Weights of a small transformer language model: normalized queries and keys.
MLP neurons of a small language model. Each row is named by its layer, matrix (gate and up: input weights) and neuron, and shows model dimensions 16-143. Each number is 200 + 30 x the weight over its row's rms, rounded and kept within 0 to 999. A neuron's up and down rows have the sign that makes its largest values positive.
After each neuron's rows, "fires on" lists the tokens most often at its 100 highest values on Wikipedia text that the model never trained on.

L4.gate877,212,226,187,207,155,189,228,198,192,213,227,261,306,200,217,191,181,174,240,178,188,175,240,172,226,218,213,223,154,151,212,184,221,188,210,192,148,157,159,192,165,293,232,212,173,225,179,206,200,194,187,202,251,241,209,194,194,171,227,156,231,277,259,210,194,170,151,175,192,167,204,179,249,230,192,226,187,208,172,200,208,229,173,150,204,174,218,234,218,192,212,180,206,124,187,172,172,262,190,235,200,207,219,204,221,150,232,173,186,170,219,179,208,164,254,191,201,196,215,209,224,205,196,223,262,218,216,204
L4.up877,206,219,180,227,165,212,241,201,196,202,198,159,208,263,198,250,177,172,183,206,156,214,269,194,229,157,232,229,224,210,261,241,221,234,168,193,167,214,196,208,201,258,202,226,217,170,177,184,170,183,185,232,232,204,187,169,203,222,275,217,195,184,230,154,195,192,233,211,172,247,204,222,236,198,165,194,205,216,160,182,180,215,208,235,204,260,227,274,179,230,231,168,203,183,163,232,162,222,178,172,175,192,201,219,191,159,190,243,208,187,241,158,179,211,234,247,213,201,182,215,158,186,215,212,159,248,204,182
fires on: " while", "°N", "\n", " before", " after", " and"

L4.gate318,264,161,145,220,216,208,233,183,222,149,196,168,189,184,153,151,193,247,231,191,203,202,160,174,237,224,225,201,216,228,235,182,195,191,207,247,215,192,170,216,192,176,124,245,153,225,237,224,179,220,219,263,198,186,181,212,220,225,160,183,246,236,236,238,249,168,222,266,201,205,165,226,203,259,210,181,210,225,130,226,225,184,174,191,160,215,244,198,200,229,165,233,174,244,254,197,218,225,226,176,210,170,208,194,181,175,181,202,231,210,158,219,247,166,158,169,168,226,200,239,196,119,181,243,201,149,181,177
L4.up318,212,209,193,237,254,225,213,226,248,176,181,213,219,189,151,210,218,150,238,196,177,207,171,219,204,254,229,231,193,182,214,207,196,163,201,169,235,202,190,187,197,173,230,200,169,197,204,172,226,215,186,232,237,200,193,222,195,196,170,174,146,250,256,187,164,193,153,180,209,281,142,201,216,238,186,278,192,204,185,193,189,211,201,188,204,186,169,221,276,214,182,200,213,218,159,209,224,188,227,226,181,260,222,196,201,141,166,164,171,243,144,232,194,208,184,165,246,166,201,167,200,163,150,188,208,240,208,197
fires on: " to", "y", "re", "om", "ar"

L3.gate1993,190,236,166,156,241,184,182,240,184,184,213,221,163,192,275,224,234,204,216,190,164,236,246,165,216,200,156,195,219,212,240,224,205,249,162,212,156,200,173,203,221,217,190,204,209,176,209,213,225,228,171,160,166,237,243,219,221,216,243,176,186,191,208,197,202,250,190,297,202,211,162,178,195,219,158,287,196,223,221,219,178,189,210,202,189,297,193,222,174,179,202,201,208,216,169,150,224,205,231,201,165,221,181,188,190,170,212,178,281,200,188,226,238,268,319,216,212,187,155,187,184,175,180,190,224,173,224,227
L3.up1993,156,185,190,139,163,175,197,244,237,197,137,143,180,170,187,195,184,209,162,213,211,210,145,155,159,170,192,206,185,282,225,153,180,158,194,172,152,227,184,169,188,185,229,217,191,235,258,172,211,177,142,190,187,222,168,156,232,165,216,160,170,185,208,210,141,252,259,228,173,210,167,185,189,245,204,214,207,193,136,198,258,233,227,167,256,222,198,202,222,177,234,188,230,204,152,209,210,153,184,146,206,259,153,231,193,134,250,165,228,254,203,239,225,206,205,217,173,243,170,221,232,173,207,203,196,157,219,206
fires on: " |", ";", " into", "-p", "p"

L4.gate1715,198,221,188,176,199,161,221,183,196,208,247,188,205,192,199,195,173,213,212,222,175,212,209,135,269,220,170,247,251,197,195,221,201,185,146,216,189,201,239,159,203,182,182,201,236,212,175,203,206,228,234,154,220,258,251,179,224,217,154,150,172,216,205,136,209,212,217,207,201,246,210,193,155,226,179,245,188,166,216,214,170,201,144,257,182,248,216,214,195,229,219,233,224,233,208,227,167,174,227,191,193,243,215,207,190,223,208,213,210,191,221,172,135,176,259,181,191,200,154,215,172,259,223,161,228,171,185,203
L4.up1715,172,193,176,188,168,142,153,162,166,201,206,244,174,170,245,230,204,192,193,221,128,209,162,216,201,183,175,198,245,195,205,233,224,198,206,213,201,146,199,175,176,159,202,208,211,214,201,218,200,227,228,168,229,168,233,212,220,214,184,161,194,173,178,126,229,215,205,203,204,170,218,172,174,192,221,209,138,192,235,255,160,200,199,238,188,137,247,181,236,189,244,234,192,219,247,201,201,179,177,231,156,272,174,145,200,235,191,213,209,204,177,218,202,195,212,201,152,181,254,180,234,196,180,161,177,276,191,215
fires on: " of", "us", "en", "ius", "as", "le"

L3.gate40,263,217,185,265,193,212,182,218,196,223,211,214,197,205,132,191,219,152,195,199,220,200,227,197,169,233,208,254,155,187,182,199,251,194,270,263,177,224,202,179,193,178,205,189,150,230,222,137,247,193,219,216,190,217,203,184,242,135,141,190,175,207,202,205,215,156,156,245,173,216,188,199,171,217,201,175,212,178,217,229,210,205,177,194,178,205,223,154,163,163,252,203,189,261,177,199,264,184,189,250,199,219,200,179,262,203,183,206,183,186,194,237,172,167,186,189,223,201,228,193,241,239,156,141,158,225,213,164
L3.up40,153,208,214,216,237,250,204,140,178,211,166,190,169,206,175,190,169,153,203,207,219,119,196,201,222,206,195,205,159,194,171,191,185,194,206,176,148,166,188,182,179,186,230,224,220,155,245,217,195,204,218,168,180,236,205,195,194,210,224,221,248,193,135,240,186,218,239,193,188,200,190,180,155,224,149,233,171,224,232,197,210,224,200,241,250,233,188,170,182,151,180,215,167,221,152,205,224,166,196,233,221,253,200,265,181,201,168,216,195,227,176,157,149,158,169,192,210,226,230,205,259,146,196,216,197,147,256,199
fires on: " |", ";", " of", " to"

L4.gate776,186,214,169,173,168,219,227,154,169,273,230,214,194,202,179,236,224,187,228,204,246,211,187,214,207,225,211,186,221,189,216,180,166,245,183,169,230,163,169,197,183,212,170,211,224,233,243,209,218,178,231,200,240,171,208,258,285,196,212,167,220,240,145,252,224,146,219,166,199,181,265,182,238,154,200,149,263,195,237,179,252,218,120,181,253,177,193,258,132,178,230,203,167,175,204,208,207,207,143,268,168,179,178,194,235,200,260,147,220,184,195,268,226,194,222,196,217,250,190,226,183,196,214,186,248,171,228,187
L4.up776,221,207,214,141,136,253,173,149,184,248,229,189,179,225,159,204,179,188,216,253,230,235,132,215,136,167,184,159,247,192,207,173,196,234,209,164,222,208,181,178,219,216,212,162,134,242,222,193,152,181,207,179,231,211,204,260,206,161,178,193,237,233,225,226,192,156,197,167,199,184,235,200,211,209,192,170,291,182,233,175,256,190,213,140,223,214,189,175,166,139,202,206,145,184,199,207,218,221,167,246,187,175,159,174,169,246,249,167,212,185,216,263,187,230,241,143,202,195,192,194,217,191,251,115,203,215,183,212
fires on: "\"", ".\"", "|---|---|---|---|", " by"

L4.gate918,243,215,292,195,179,209,233,180,172,252,187,215,185,182,227,172,173,241,169,177,229,164,209,219,198,203,181,241,220,228,203,235,159,154,143,177,241,216,188,204,129,175,249,175,189,227,217,232,219,230,219,163,132,216,216,235,177,227,196,213,226,159,151,179,190,201,176,206,185,164,142,185,197,218,176,197,223,195,237,235,220,209,221,174,203,214,175,193,203,209,226,174,166,192,134,205,178,154,196,188,229,198,196,226,207,159,210,161,198,200,211,209,143,231,174,249,212,171,151,180,131,174,199,234,202,227,196,236
L4.up918,170,210,198,238,190,201,187,201,230,202,177,177,206,256,210,169,228,238,200,224,175,220,214,184,238,194,274,180,151,163,224,202,211,217,200,274,202,197,181,245,168,156,218,195,171,216,207,189,162,209,191,245,218,215,215,183,223,177,173,261,203,208,214,244,214,165,162,141,231,195,242,145,165,197,194,250,257,197,151,212,197,228,173,240,158,234,193,230,184,166,211,165,222,121,216,175,155,194,205,174,165,198,179,204,221,170,168,191,208,205,247,180,178,201,244,201,221,135,190,194,201,211,175,253,150,185,213,223
fires on: " and", " &", ",", "ing,"

L4.gate1481,193,139,182,212,163,243,233,209,218,157,176,187,236,187,252,211,224,203,226,231,165,177,210,235,199,166,221,213,207,107,199,203,178,195,156,224,199,216,171,198,112,188,217,183,185,243,184,199,189,154,274,206,159,193,198,214,200,214,219,274,212,191,187,228,250,223,184,190,225,228,161,147,188,255,197,211,218,171,188,217,194,156,246,226,201,205,234,237,201,186,145,229,156,215,160,191,202,220,175,221,240,155,209,179,183,157,206,237,198,232,187,211,251,201,204,176,246,187,196,220,160,208,187,247,174,209,159,198
L4.up1481,215,180,136,196,240,172,234,222,245,203,196,214,198,244,244,250,199,124,241,190,230,221,152,162,227,208,201,209,157,227,181,207,211,254,159,208,245,189,191,224,208,193,233,193,194,233,175,224,228,185,189,260,266,207,238,179,195,219,203,201,244,183,145,210,156,278,203,188,220,213,228,227,192,201,198,173,258,179,210,179,179,192,206,182,203,237,235,228,206,181,203,148,242,160,172,203,213,188,152,203,151,189,226,203,245,248,163,203,194,209,192,199,195,131,219,260,199,173,227,154,188,173,165,188,181,235,213,220
fires on: " and", ",", "s,"

L4.gate602,191,214,205,154,180,225,164,182,200,204,197,213,203,181,241,201,202,120,201,175,154,153,236,162,216,181,201,238,163,212,197,224,193,164,198,161,230,196,180,218,230,178,169,226,206,259,175,217,215,179,201,191,268,146,187,166,270,183,190,208,180,202,193,173,189,216,165,213,189,254,213,161,162,156,242,256,218,198,146,236,193,159,265,178,175,222,238,188,197,203,192,167,183,232,230,194,197,273,174,204,241,240,126,227,228,267,177,214,229,185,250,165,185,189,253,175,202,148,174,196,213,202,222,205,174,195,220,222
L4.up602,211,196,192,147,155,206,224,261,158,236,255,190,207,162,210,179,190,172,201,250,246,212,215,168,212,177,214,149,160,162,245,151,207,217,175,224,165,187,214,194,246,211,212,233,225,215,191,157,227,240,178,249,174,222,245,239,203,158,220,180,234,178,173,226,182,210,214,192,216,257,244,217,210,203,183,260,205,219,235,235,246,186,236,199,172,260,182,182,163,242,170,187,192,217,190,170,190,211,190,216,193,178,157,153,245,177,176,196,227,212,196,181,175,175,183,193,259,175,199,239,154,169,173,218,219,174,228,221
fires on: " and", ";", ":"

L3.gate650,159,182,217,219,233,211,215,145,220,154,215,178,192,185,218,154,161,211,167,218,201,148,212,175,226,191,231,154,154,197,164,260,184,190,183,219,202,199,145,199,130,205,200,145,240,192,150,207,232,166,199,227,216,227,171,233,244,214,186,189,204,198,203,216,137,140,224,220,210,270,245,211,247,198,173,249,257,187,180,223,218,220,165,144,163,178,235,186,176,153,233,201,135,195,188,181,188,228,182,216,185,222,195,180,141,179,174,227,222,215,126,212,213,161,169,129,157,219,198,254,244,174,254,214,169,161,240,179
L3.up650,183,222,169,146,146,205,226,194,190,226,196,211,183,205,182,183,227,182,196,203,172,202,238,175,234,208,215,165,190,213,157,170,181,187,199,219,221,210,183,194,159,195,193,191,145,179,221,227,189,228,177,221,226,213,181,206,142,220,162,240,212,129,166,168,211,185,263,202,220,220,191,186,176,163,205,199,238,191,217,125,217,224,158,237,174,208,171,193,199,207,172,173,202,188,186,238,186,206,194,222,224,192,196,199,217,171,215,191,208,253,213,181,187,183,148,212,190,213,224,142,213,180,169,175,209,202,220,171
fires on: ":", ";", "R;", "):", " the"

L4.gate1747,198,161,151,295,212,211,163,223,179,185,256,217,204,273,163,235,157,185,174,178,165,222,170,118,151,213,215,183,209,183,185,160,204,226,233,171,192,152,168,202,223,218,169,200,237,234,155,224,225,236,186,171,216,212,155,179,202,222,201,193,189,187,208,180,198,174,188,224,224,182,213,214,200,216,188,239,185,195,163,242,149,179,216,195,178,200,186,200,216,219,192,188,194,178,245,235,169,191,206,186,167,156,169,236,189,192,165,252,205,193,208,189,164,236,176,168,223,225,262,247,220,169,177,151,248,237,196,186
L4.up1747,190,253,224,262,191,258,243,258,169,181,205,241,236,150,177,201,214,204,206,196,255,175,182,266,206,217,216,223,247,186,255,269,113,195,172,164,159,170,218,226,189,184,194,268,301,235,199,193,299,283,234,190,206,201,189,206,196,214,194,184,181,170,187,226,192,197,176,211,262,183,198,208,216,192,216,212,163,177,166,183,165,231,184,200,245,185,225,174,219,189,232,179,186,178,205,183,188,222,302,195,192,208,215,180,191,230,136,173,179,225,208,197,185,198,166,204,207,201,195,175,225,238,218,130,211,176,155,145
fires on: " of", "'", "'s", "ub", " is", "ar"

L3.gate798,201,154,228,173,178,190,177,185,212,184,228,216,195,169,169,143,265,196,216,193,158,236,198,190,219,206,195,172,190,242,215,165,215,160,210,226,155,190,186,173,231,224,179,222,202,134,212,223,248,194,199,230,222,194,246,233,164,249,227,187,174,210,185,239,169,175,193,233,154,215,190,202,198,216,231,189,204,185,258,215,172,218,199,228,186,192,204,230,141,293,228,227,213,243,240,194,249,255,177,192,201,188,241,203,146,161,191,216,241,229,249,165,247,198,201,236,201,195,228,254,173,228,183,156,127,229,205,230
L3.up798,151,161,185,176,235,198,205,178,180,219,175,233,244,169,196,226,229,153,210,189,121,198,234,144,189,227,166,185,192,203,237,252,219,230,184,260,251,183,174,181,183,153,182,201,196,172,165,209,253,203,240,218,192,246,249,248,215,167,231,267,231,246,176,229,236,187,233,188,223,186,232,125,175,196,221,220,195,199,183,199,180,166,217,186,245,197,206,166,191,181,175,191,190,176,165,169,165,198,211,182,184,224,194,159,228,191,240,221,219,158,206,152,194,211,178,191,229,226,211,179,211,256,239,145,151,180,295,166
fires on: " |", ";", "”", "\"", "'", "?"

L4.gate1801,261,177,187,195,254,166,240,195,216,198,249,230,208,227,228,208,200,215,161,176,145,197,217,230,196,185,179,201,182,195,201,167,200,267,185,211,199,202,259,230,181,199,256,209,200,188,215,219,203,162,191,251,239,212,182,193,186,224,175,167,179,197,200,187,165,187,226,197,213,193,180,179,191,157,168,198,204,190,146,192,213,203,197,126,221,243,215,189,157,151,204,195,222,172,222,251,179,210,253,210,255,180,231,181,203,226,180,141,201,210,210,196,196,232,177,196,217,167,186,202,195,177,196,218,275,177,208,236
L4.up1801,206,192,220,213,270,175,137,229,205,191,208,219,174,170,144,171,163,171,188,208,150,237,214,192,163,186,198,226,226,231,223,223,201,198,200,179,210,212,188,179,202,195,168,169,195,175,224,210,129,197,244,134,224,183,177,252,217,176,231,161,181,184,168,161,290,201,213,227,187,210,181,224,238,218,183,179,169,228,198,196,176,198,235,194,240,178,226,139,230,239,164,259,222,155,254,175,193,203,196,233,191,221,206,216,186,219,194,233,225,188,209,147,122,187,219,206,163,195,171,219,305,199,217,194,201,208,200,190
fires on: " by", " with", " are", " alongside", " were", " of"

L3.gate127,211,184,161,158,206,221,209,207,192,167,137,197,208,184,231,205,208,165,199,208,196,212,211,218,187,227,245,215,133,191,230,219,179,172,175,175,205,200,135,218,176,178,242,258,201,146,127,166,270,219,214,170,205,220,226,254,171,165,191,155,201,174,218,193,202,156,212,264,228,253,224,209,168,218,194,225,212,224,208,246,210,159,169,163,224,197,193,200,156,236,211,236,171,194,234,191,191,224,215,289,260,246,157,237,142,241,205,196,213,230,228,280,220,163,214,183,223,197,154,200,205,209,192,212,191,214,201,152
L3.up127,203,194,202,146,272,201,237,229,197,176,217,185,193,190,192,235,187,235,275,217,253,197,182,222,119,211,204,213,217,177,226,198,156,216,173,206,182,190,164,207,221,201,161,135,179,234,158,221,248,189,191,178,146,216,257,206,134,237,228,243,204,219,192,213,198,207,208,183,172,161,228,180,203,249,179,205,212,198,207,246,193,229,203,162,223,219,191,197,203,209,201,169,227,182,113,135,256,244,196,215,236,174,185,144,229,199,224,158,214,164,219,194,210,194,183,201,189,170,196,190,226,274,121,165,185,171,286,253
fires on: " |", ";", "×"

L4.gate1186,190,207,213,218,182,162,200,229,254,170,203,225,226,181,182,150,213,218,173,214,212,190,268,157,229,191,198,222,192,166,185,226,210,243,248,230,201,174,209,165,223,184,201,186,218,253,210,215,198,207,240,249,162,199,209,187,141,161,208,193,169,184,205,221,189,190,196,210,185,221,153,206,215,198,160,184,281,237,199,216,177,235,214,192,205,188,193,246,221,129,230,161,210,200,218,185,216,237,184,179,222,189,227,128,234,199,168,182,183,220,176,170,177,121,167,204,206,193,215,215,163,212,254,169,241,187,211,249
L4.up1186,246,223,207,223,177,147,194,165,252,176,176,189,179,198,201,182,168,157,197,170,167,208,192,211,133,233,199,194,204,143,249,157,246,156,194,180,216,170,147,268,225,190,213,166,191,181,152,225,173,224,148,169,156,179,184,204,215,184,241,209,195,213,220,149,231,260,213,184,220,206,283,248,224,178,213,181,155,264,232,210,191,237,165,193,236,189,230,158,207,199,218,198,237,213,229,169,196,247,179,216,208,235,203,248,213,195,220,198,237,176,197,247,180,153,131,188,198,198,224,196,221,202,212,259,193,167,233,178
fires on: "s,", " and", " from", " of", "es,", " by"

L4.gate294,246,222,161,208,136,177,171,191,201,198,224,204,160,175,198,176,221,161,230,169,227,238,240,250,245,157,258,192,230,144,157,189,151,163,193,195,146,227,195,173,227,222,196,208,181,243,177,189,179,152,192,225,210,201,194,189,190,254,173,172,231,200,191,180,186,235,171,254,237,243,198,233,210,146,167,219,177,210,246,199,173,253,144,269,131,181,216,161,163,213,226,224,141,253,197,173,244,224,227,208,152,215,205,203,240,223,175,205,205,184,171,182,182,196,213,176,197,242,178,213,243,111,240,241,208,229,196,170
L4.up294,140,187,222,181,247,238,178,206,135,240,187,198,213,227,178,225,151,185,192,220,237,201,212,202,253,173,224,202,206,231,224,153,186,209,195,220,193,209,151,211,201,181,235,184,136,249,235,182,246,208,156,240,148,205,190,162,228,235,210,206,207,171,262,217,207,257,240,166,262,202,163,127,169,173,168,189,219,263,186,193,132,232,148,166,245,189,158,213,280,216,196,197,191,192,167,246,242,204,170,228,227,181,199,204,181,183,196,159,196,185,171,210,182,196,240,166,227,201,234,162,289,184,235,180,164,130,206,218
fires on: " to", " up", ";"

L4.gate1809,248,195,186,212,150,137,262,146,168,222,227,221,194,232,198,181,195,171,156,193,207,275,160,200,175,173,247,202,209,210,229,196,228,206,181,152,202,161,224,221,263,214,173,198,162,210,234,245,213,178,167,205,208,194,181,179,237,190,218,227,165,222,132,282,227,207,220,201,156,209,190,216,188,139,216,170,205,172,197,122,239,230,145,205,201,161,268,185,213,164,188,150,250,203,171,179,176,198,156,181,219,103,200,166,200,206,252,225,245,168,246,226,209,181,207,168,187,170,190,205,146,160,170,146,211,248,233,243
L4.up1809,209,205,190,183,220,236,220,215,199,277,228,178,171,198,212,239,191,206,220,215,189,234,128,179,224,153,191,228,217,206,199,156,207,176,213,170,233,198,176,210,221,210,203,153,197,198,235,220,209,196,208,167,208,175,206,188,164,191,207,183,201,260,186,230,199,206,174,155,215,219,256,191,215,176,259,203,206,202,219,208,181,272,183,200,224,150,229,256,245,195,234,196,256,191,237,182,253,189,174,204,192,171,207,221,173,182,217,229,174,236,157,194,171,198,175,211,174,226,170,218,208,217,261,191,188,211,181,232
fires on: " |", "\"", ".\"", "$"

L3.gate434,190,194,237,210,167,214,192,176,170,157,270,201,166,191,217,217,241,172,202,231,162,162,204,190,167,254,212,141,254,242,163,213,153,190,169,143,216,209,231,217,159,210,216,170,136,214,187,191,200,222,198,215,164,200,229,237,226,263,237,225,201,213,157,183,213,219,213,181,191,182,202,220,254,229,196,239,212,220,207,151,255,210,195,222,152,190,183,231,161,261,200,164,214,220,192,167,171,133,197,189,214,217,194,226,131,186,147,177,207,189,211,124,188,249,201,179,216,212,178,122,198,169,161,178,221,150,224,203
L3.up434,210,246,197,193,193,218,152,214,199,210,219,210,159,209,235,230,171,202,259,234,220,175,234,222,155,192,157,165,169,187,160,170,263,168,243,251,170,176,194,152,224,170,165,236,249,226,282,152,174,170,162,191,235,206,237,188,197,195,177,165,197,190,225,183,226,248,211,174,222,190,229,201,198,140,156,191,184,225,221,219,214,234,164,219,196,199,193,197,179,227,206,220,204,178,156,200,219,196,222,194,214,187,205,195,219,232,169,202,224,215,177,144,227,166,135,190,214,254,194,200,193,170,180,163,236,223,158,209
fires on: " and", " while"

L4.gate462,214,156,204,192,128,172,217,226,206,217,218,196,243,235,222,245,226,184,219,209,195,161,221,200,226,195,207,170,210,219,211,205,203,177,209,216,181,251,189,217,213,214,208,230,189,136,152,212,236,175,225,188,155,166,208,223,132,236,206,175,202,204,182,213,209,173,212,177,195,222,161,195,175,238,185,285,182,163,122,173,179,203,213,173,198,208,169,170,147,205,243,214,205,194,179,234,180,239,270,224,207,204,220,240,186,209,169,222,213,208,154,213,145,221,218,239,187,187,240,177,184,196,175,172,222,192,151,236
L4.up462,192,235,210,232,228,193,178,221,214,176,203,209,286,182,186,179,233,180,195,224,185,215,190,234,252,138,211,227,200,181,238,244,186,246,161,209,170,169,246,167,156,212,129,225,232,195,157,217,209,215,146,236,191,178,238,223,176,193,175,221,220,156,253,222,164,215,222,197,160,227,178,219,234,199,237,184,210,199,206,222,253,207,210,169,215,207,228,123,208,233,188,210,231,193,236,198,253,234,229,171,212,226,172,143,190,146,215,240,198,229,195,215,225,214,217,205,249,193,201,194,227,217,225,190,182,170,240,153
fires on: " of", "f", "'", "k", "y", " d'"

L4.gate290,160,176,192,188,194,215,203,218,239,198,209,239,226,199,216,175,181,197,219,201,157,168,215,198,203,189,219,239,222,175,181,185,182,203,200,188,184,145,189,206,113,216,200,166,207,248,194,295,166,180,113,213,203,188,207,187,218,214,182,164,193,226,214,176,197,293,171,172,209,230,155,192,220,198,238,230,144,207,181,165,229,232,163,183,198,193,211,224,236,175,220,214,207,211,201,154,201,224,238,163,195,200,232,144,204,219,176,242,168,199,134,187,207,157,200,185,187,215,192,204,177,210,211,166,189,195,202,210
L4.up290,148,240,182,219,197,249,184,215,180,163,195,194,200,221,200,249,199,217,210,194,184,210,196,207,246,170,211,253,189,189,234,180,256,103,187,224,228,186,205,201,217,208,217,177,166,202,217,218,151,232,237,226,216,258,189,213,223,207,216,174,229,214,162,197,203,209,188,178,193,183,168,184,205,239,212,196,218,226,203,167,176,183,207,188,227,119,167,264,170,236,269,184,140,204,159,202,221,143,123,230,208,232,168,199,229,150,184,226,221,176,243,172,202,120,202,232,203,242,189,123,171,187,261,217,224,233,231,177
fires on: " and", ",", " as", "\n", "com", "s,"

L4.gate1126,245,206,212,238,234,180,204,174,272,277,197,185,167,199,238,198,196,189,180,176,239,204,213,226,207,188,181,209,218,164,191,200,199,156,214,155,204,248,236,214,178,181,231,195,158,215,174,218,180,208,191,167,206,203,206,223,212,220,202,212,220,185,189,176,232,215,220,195,217,207,182,175,176,230,179,265,226,257,229,162,173,187,200,220,218,158,212,212,244,174,218,216,187,200,166,208,223,156,209,188,289,210,162,223,217,187,161,213,190,227,159,179,255,225,204,203,207,238,130,149,144,216,206,143,208,163,236,181
L4.up1126,257,212,262,189,218,176,181,215,283,171,207,180,174,227,213,210,193,174,246,224,209,233,232,193,176,165,200,220,164,211,167,224,179,188,226,203,189,211,177,230,213,202,185,196,220,186,199,289,229,272,170,186,254,197,184,173,217,160,183,196,261,191,177,179,192,280,188,251,185,200,228,216,209,157,187,174,229,212,204,213,208,194,181,166,201,221,171,252,215,229,184,230,194,206,159,217,178,211,200,203,197,192,157,159,218,191,210,209,208,196,171,160,166,225,152,211,198,140,207,221,147,231,196,211,231,213,186,222
fires on: " and", "\n", "view"

L3.gate352,193,193,222,274,240,240,196,200,218,195,233,195,204,137,161,208,197,194,222,178,230,255,216,243,227,193,173,209,170,220,234,191,151,167,134,202,264,132,209,226,160,195,237,202,203,189,168,160,212,252,222,221,217,199,168,198,208,188,124,197,225,163,183,180,260,187,221,224,177,206,221,256,178,190,216,242,142,202,201,152,189,209,171,196,217,184,191,215,225,232,180,205,241,234,225,189,139,207,214,204,170,142,225,247,184,202,184,187,203,162,158,175,208,174,244,255,235,182,175,240,211,239,165,161,207,181,177,184
L3.up352,217,160,141,208,202,204,198,146,167,192,189,171,207,156,160,215,159,212,160,179,190,191,154,200,216,246,140,171,226,194,148,200,196,223,242,186,182,216,202,183,176,172,220,232,218,194,250,210,216,219,199,197,229,194,234,211,151,247,158,168,215,197,212,226,171,206,229,166,188,150,218,219,234,196,230,193,236,218,176,214,199,168,187,224,191,206,234,187,214,165,201,153,147,256,196,223,153,205,198,225,208,237,194,195,161,175,159,196,194,234,144,201,222,200,124,162,235,201,222,210,243,193,150,157,164,221,224,258
fires on: " |", " of"

L3.gate677,158,183,206,212,171,182,203,207,159,214,198,193,236,204,175,199,190,238,183,196,219,179,166,160,183,217,161,162,228,182,249,239,194,258,215,157,185,146,175,264,216,208,139,244,140,184,193,220,202,205,184,212,148,156,207,204,158,254,193,248,216,180,199,197,159,174,250,150,197,157,202,191,173,159,196,248,207,184,179,216,185,178,183,167,193,196,195,203,155,191,212,173,157,184,182,167,137,170,192,186,224,227,157,271,218,159,157,231,218,235,231,225,228,245,206,189,202,183,180,192,220,197,197,242,199,231,216,196
L3.up677,166,189,200,187,163,264,187,209,197,242,190,242,241,170,197,231,215,166,161,245,176,207,193,214,211,178,201,221,203,183,219,226,202,223,233,215,198,214,202,202,254,206,189,232,147,227,236,218,220,245,161,230,221,185,155,203,172,158,177,231,189,186,191,172,192,268,218,192,171,152,205,164,184,192,155,163,204,227,152,225,157,227,214,166,202,195,176,218,222,161,188,178,259,184,214,196,177,264,175,175,177,189,181,177,183,229,194,178,168,218,247,225,223,221,242,154,169,187,206,185,158,189,182,232,131,220,190,165
fires on: " and", " after", "ly", ",", " to"

L4.gate29,225,228,164,133,224,201,198,215,224,201,166,238,193,244,218,219,175,127,165,183,221,189,195,263,164,227,230,225,183,160,233,180,223,177,148,176,214,234,232,241,166,193,211,223,205,176,213,184,246,247,200,219,198,164,223,209,205,212,174,275,212,242,206,220,245,172,177,187,171,249,216,206,186,213,163,203,167,187,156,217,235,185,255,205,208,197,228,164,190,213,240,202,210,201,168,177,198,208,238,161,243,136,208,229,215,202,244,179,178,165,165,245,201,225,187,180,216,201,114,188,204,224,199,208,237,152,201,172
L4.up29,248,228,225,170,224,190,169,170,197,196,268,175,229,232,200,153,203,213,179,196,207,209,196,228,202,212,266,207,175,235,253,197,214,216,247,243,191,207,193,253,210,203,224,171,229,214,197,206,224,200,196,170,206,228,206,206,202,178,217,260,215,220,185,211,230,241,169,207,198,201,213,163,266,229,157,177,135,219,177,206,240,214,163,200,165,201,210,195,223,198,164,229,228,194,233,224,226,159,203,211,201,117,171,150,224,173,168,213,224,176,203,156,238,206,221,211,206,216,201,203,207,212,192,199,248,197,203,175
fires on: " and", " well", "and", "\n", " life"

L3.gate1718,254,204,170,190,208,182,204,212,185,237,145,251,237,167,219,190,218,213,239,244,240,204,218,259,205,209,187,238,199,221,291,186,243,179,198,189,119,206,272,211,170,158,201,188,193,120,233,175,198,205,186,142,193,195,206,182,198,172,220,225,258,163,228,207,197,195,191,206,206,240,234,127,257,247,176,224,209,237,169,239,170,202,172,198,176,198,174,189,261,209,208,171,231,178,210,246,251,190,216,208,187,215,196,172,182,178,236,212,210,246,214,241,226,224,187,260,212,211,168,164,193,214,213,194,193,161,213,208
L3.up1718,233,197,196,211,175,221,195,223,186,190,185,168,202,177,232,139,224,156,165,271,222,177,235,217,261,199,209,223,197,202,241,213,191,164,190,166,230,257,213,178,189,146,193,219,206,207,191,219,256,206,179,195,207,164,210,240,212,172,193,222,273,150,243,186,205,218,220,226,224,173,220,179,234,204,178,198,228,201,220,224,270,238,162,140,120,184,188,201,183,226,181,190,204,194,172,190,231,226,256,257,177,237,198,193,186,178,217,242,215,249,231,207,204,210,190,213,177,172,200,203,200,218,263,212,186,212,202,209
fires on: "\n", ":", " of", "ir"